MLP neurons of a small language model. Each row is named by its layer, matrix (up: input weights; down: output weights) and neuron, and shows model dimensions 608-703. Each number is 128 + 32 x the weight over its row's rms, rounded and kept within 0 to 255. Numbers have three digits each.
After each neuron's rows, "fires on" lists the tokens most often at its 100 highest values on Wikipedia text that the model never trained on.

L3.up1909:070097170136123139107141118157121135150118148166172085131179131120141122131128147106135116163094134118143143142119133132117154111195069105142169119129152088147161087164055063121133108131083166136170156122191163181110140116116150101120168063095094063128089146150147061128136163124143105166
L3.down1909:156085128150109141164160126114169130134138112123101213087136130147117066089141091098112114092127073149148079092106133087126094116128087141124106122198159154117134097126173122151099170124149166114083105116100114123118152107108136158130130167104118132081169115106130167139153110127150116058
fires on: " for", " after", "es", "o", " 4", " 2"

L3.up667:124150082125064192133174095116097131134133059143131125165111137135142138059145148165137150107110110093159113102150172122101135140111124119134165103165151107090129114114168124088109126091096117152157091120114092105168105173138179148146122204131176127150157148108149135138069150156196121080
L3.down667:118116086127145105095105112111149135171103091123134148078180135139154139157165101090113173121126133087128160101175167168135092170152077115110154124156126116167125137157074134091079146106144102128114097159145087060151119101143156115064079173118147108089074100179103144171118107116078131163
fires on: "\n"

L3.up970:191116127116116157162140147149119103137155085113142127113132142128093098125147108113131137126121114144098131054122139160138179175151055185146181084153147103129151147103143158136124075136126128110114150164056108169112152056147091083123129060116108060139111104120141135126162160136124079166
L3.down970:093128153122117167162166136083180179126099154111137126124190141175133118131147121168123242151156120109079172180117163172147133145165114204114120131177142154197147139148115114175129151113135089117144185131168132101143125148102132176088164181150096123118190183162130117106110088073153131107
fires on: "\n", " d", " there", " now"

L3.up2397:137153105101162082132117128092158116161119110131162132140100083097189166099112084138073105145168095113144155176217164105092076078152104128121098078146155116086128106086157129097158135131129066107151082134123173084093119144124116162177138071084151089109082094146151125096102083148124114163
L3.down2397:136072165123107101156108166196150168105118103095099147081108144076126088125083120113176145152216138135096128072080111158153062189126138116115138103153116127136097155105118123114139106125141134200122097132169161188126090148080076117151092150136135108135135144154062101126086162098160155182
fires on: " of"

L3.up582:143156076106150128157170149145202152097130089061122190118107199163146129101114138124132105155115131133135190077144133159160127104089154163068097106091101079125155178131117136177095098109210132154155125089060101113133100120140137106136083114138085179097150186061076123161132136140158096138
L3.down582:122091117128069072098090166152171142130177126141116100173133101143081117137158162121200088122135113126165133149117096103131075144200137110073135157110083125117134120090147102093142132104155123096103134166182126148137094141128138132135128133120125074146151114111117109127069125148152100066
fires on: " their", " of", " its", "y", " by", "ir"

L3.up2045:156050143121054136090041101147107167121110145122178141138113134072152130136137139132122152072143128162079133103122164154161141092149118133108126185118105145175168135124117109105147131111138100139121186081158137125111099165133084184089165173182085109164161173135154138173147141175178108126
L3.down2045:057143098130111123145117120158150080178065186134138115160091099130120095173132161132093135172156146058168133150195096138131161157173139111121145165127077148105108132166047128126073156232128183085176141133116184124128090113170132137127096115113147148073088093076107154163140061144130127154
fires on: " of", " for", "r", " more", " time", " most"

L3.up511:145136086164162180126114155132166103122152164153112065142142065106115120103113203130143153108179085108131182109177088128162110149170111200142111090162148120143167166159208113137133102125176145146101058142151143147072156114112101126118120177156116130094139123125108107129092151097118166123
L3.down511:115123139130139161132110146096075102097159093153105161179096112161116090146143169096087153132132131179124099154085104106043142142107192104165122102139155157054088132116134153108122170094066176213105172096142110095164129080181119168113064117174124150171114105119108102117186158144100122140
fires on: " A", " not", " a", "'s"

L3.up292:105129177141115134137106106091179093136132147144124150123128093152048131104113124076136144178088113117144157162137072117158163156118141200026152079116153142141195103125127112124138092127177177153101119119169084146192075114099150113100174067109184229174137171137148148136090112114142161092
L3.down292:104119119089199150185146108163099156163057092118147062164161075145124164163070146123100183127087170120192120158140133147122138112150127126115103147146121143129134091153145082121052161203107148043132121102100147210121133122122120153158097164056087119181082189131161133143138130144114082171
fires on: " and", " or", " in", "iv", " Team"

L3.up570:090124126075152109152124083144122195086082147140135161144107171162099128094123160129183148095150144100130101150137101145136126151134109121149148161166176073144129113109155142139149089100137122142093204086138134105112090118114123134141133056163091114111156191139136167130178141136103125063
L3.down570:103122132119136110109127158138131072103148100117143115063110128095128123113128065097129153150070135097092131055197095098161167112057124096173106108110079159164111121135090135188064188111130123125125146138128077109132187127105179149177101103142141149153092125103176122137117186070179172163
fires on: " of", " %"

L3.up1546:184200114169163064093151016128116123120139153209139163136067127093179144158101119100110113101133137068083108134156185154160092217124130118087162170104107115098186173111224099140092108132086086096104167084134083146118117130141179111094140087115092111109118181143162108079172160162147169169
L3.down1546:106131114143133116209116133158115155165140089092164137172164163154086060160183130089149141161184089117131124148121105167179127160127097176103100092121146155172120190144117204124093138117158168125066100115082173153148188152100093183099089146074149125099188138165129145214107142113108127123
fires on: " 1", " one", " a", " 1;"

L3.up255:138102140074077164156130088105082157104129070180150145080124097129120148128086124080129175146150129130156150187136109089138122166130159161061153157097124128088105130141148176080101110141110118181144118142093153104120112123116132108123150086122067088114054199104115084168129129138144120142
L3.down255:162148098104129190126156127143196117155171106115108100190104095129091149136155146119130143087144098108126114071129154141133159150102091070129121125101123107155095099103099121144171115105091152076168132098169094149107121160164191170181144140159199111159116126125113118106100146120108161112
fires on: " and", " of"

L3.up555:135125160108136140098098146145168100058144163130086183099195115136078084127135147132122154150110096152150173193166158106174115189157101202086144160112130106170104107141102161138192155052107202149116120110105099107086125193145128129076112098124113110140124118129143106106093115103196161160
L3.down555:077112124130162099153166128137136194164087047104161166141143184089120111141145162108195125152150131178097147161148072114156115139102155045135101124184138182158129165151151079119105119154159130170168183142096164115154165085147175079130146130101112161103150159159171143136114102111139087060
fires on: " and", " all", " a"

L3.up5:088162106121078131112115170098188153160125065112108123155152103084085134085163116157130104113219122098152172078155135155132111138148062145119213109142064108141106123080144138095129060104098143194137106090125174128106124155131130175166166104120075181166149158095119123076156130135159096132
L3.down5:134096152120173111058202123126183094134079146108145095152132153147132134216131082145167152121102123180117133148113130134170131177082137114167067156129130167079108133146111131151108144125110108124167145210201113159197182103172069090126146138067164056067150064119160158130124125084119157121
fires on: " a", " the", " an", " 1"

L3.up2804:099198181098096053027073132169102068131194150144140123087118094112153127083134155113139113090153117132095096102168117093128153154172135170128092103125144143101189142195164138120094105114141106172112147122149109081128143111098110120115176095089109081158114154099172088145098123144111157122
L3.down2804:083134120135139131200150167149109143128091132146143150112111132117120156126121115146102069157189205101169119095122125177177107092115071134117184109110159119207077129130137115116156177076097142185122125143159176109134143148168180152134070153134165082061171139117141164079144201114143121136
fires on: " F", " T", " its", "B", " t"

L3.up897:114162147072116067166124151116128144107140075126118127151138102083154091126112171157107126102138139155091104122174128118146053130188127134138129141166107116123167149129211121074154085080141132148125116136141072078154078093137134044086133132146141160105157149126126157122093156135146070145
L3.down897:113084120093110137092148205129159143169111137152126121112148162116099170128119121117210057167141140178118159149187174105108094121089163114148125159120129195082107098127047164165099142108126171105117168173066144128158126091117117117098119071122173112115129165158100121120194093107125140119
fires on: " E", " two", " H", " three", " a"

L3.up1039:173096142135152164143182094126060134116077157109150090126161072124109082078147057138134089062106089124114147124138145222145168106129175067138113107163084111108115088155137105109129097135099102136175159130179138120111124032141107126139123135142116112119118169117126073078108071090134183150
L3.down1039:084104117152105133043116121129155097136194092108102159073159126182144121180084193100168110133179146102173148056121128090112067148136121168152154068147156106186113170175117088113103115100141084132141180158081143117142166064137068116133154172147133119105124121172129115137161241160154108147
fires on: " and", " to", " or", "|"

L3.up24:133169088138085171160160117168163178103116117094092117110157158136143088087163139108162068148113144046161120151109101153137120117086099221127113146089144119109110170145079138128130161147143165116197138094164156160122135155157138122095095126076112140141194110117130054145111124127066153117
L3.down24:183075135110168152133066116157102181105144101130118149136127181146099156216140117165174076107140062132144143151127169152034073095122142140135144142165115107133063079140103149122143166147115161074098219143154148177108137130089119142079106077119136069122163138147164140165182127156113115209
fires on: " and", " un", " -", " competition"

L3.up1228:070085109113141119192096074155089139113151162103150113054152141166163081117081095103105160064179122129132153132104165114147131143089131144124136130130132150200128165073153107129154064136108165181149126179190100148098109158132127105175134138124110118100158071110113124138057085105175129143
L3.down1228:137127177135154184151194180151114102106140145120097166152121118114163130116130109151097154164124147093136125094093145131070078149103159115128113175145129102143077093116149107155108168137180109139121147139152091096128122073088174126108122125144104082097077148190197095114171189129161068128
fires on: " in", " to", "\n"

L3.up1231:099092131096082110122151162126074124146140147143082090180132097100176058082173155128108103123155124124149099178114198152137155141098094145176100126169134151124118138082115126118146085184158126097138121165083094137132103192109127117126169083150095129140062149100148070108139144058113163133
L3.down1231:101107151102161106101145115164175150115129108065167109182104204081138120162187191077113099127178124111159071084180131135125209129094093141177123166123100119106114132138086126141118155128099117091071075123137132086133132102098113161047123104175136069134162138118132124099122138082170169128
fires on: " |", "00", " in)", " TD"

L3.up2645:189185144127142105108122169146132128111131103079205137123105095097207120137180126145194080091158124100106195078092151121122127116111079132175116128121187121158191072146070098125125114140082128148071102145143147108141125099140102061144144098126134148101127176161113119135050130160124156137
L3.down2645:125087090058156100167086175088104110187097109151120123140131209114126131132146104077132064148165134139110144190111125106169133190115129175110090159153192156131139173044140177118169143076164152099109187121117141152173175120142144118131153158157156153166095120140131132166102096056113134141
fires on: " a"

L3.up1374:126118085112076149129102115120117114097156116129084075144222172124151112163170144123141117150105156111124142122111168122140143132180141154096115159139170128199099131153124159158119114128080123114218052184073107198105163142126103168157136104103144160115119124107051166117094130098189133106
L3.down1374:169063145126169093075151172166185151131120119158128134107135094144155155152100114103168103121122157157099134150148132143084113152112127104156126155131087131084137073102140148090109214182137149104100129118175151135130090122139148093150116076110097116076106123132181098152157138112140099168
fires on: " by", " that", " which", "et"

L3.up620:123121087142109139113119161083100160120105091164178146165106115147151158112120133112141120123124128128130084075093128138093192133161153096126152151090115104111113167129120137135144139096103116092134159119115159053163085149147168114127126081148045163117111106106152110083178146082167147099
L3.down620:134135098086121187136123056101138132124107126120162086143138172137125144168163178127104178119143137131088189070138155056185101100119134169139153122084205095108126157163151083172129150129124130084145109106098115121073100126147145133118136125125153042037147160156087083117081148088098120138
fires on: "\n", " for", " the", " as", " a", " touchdown"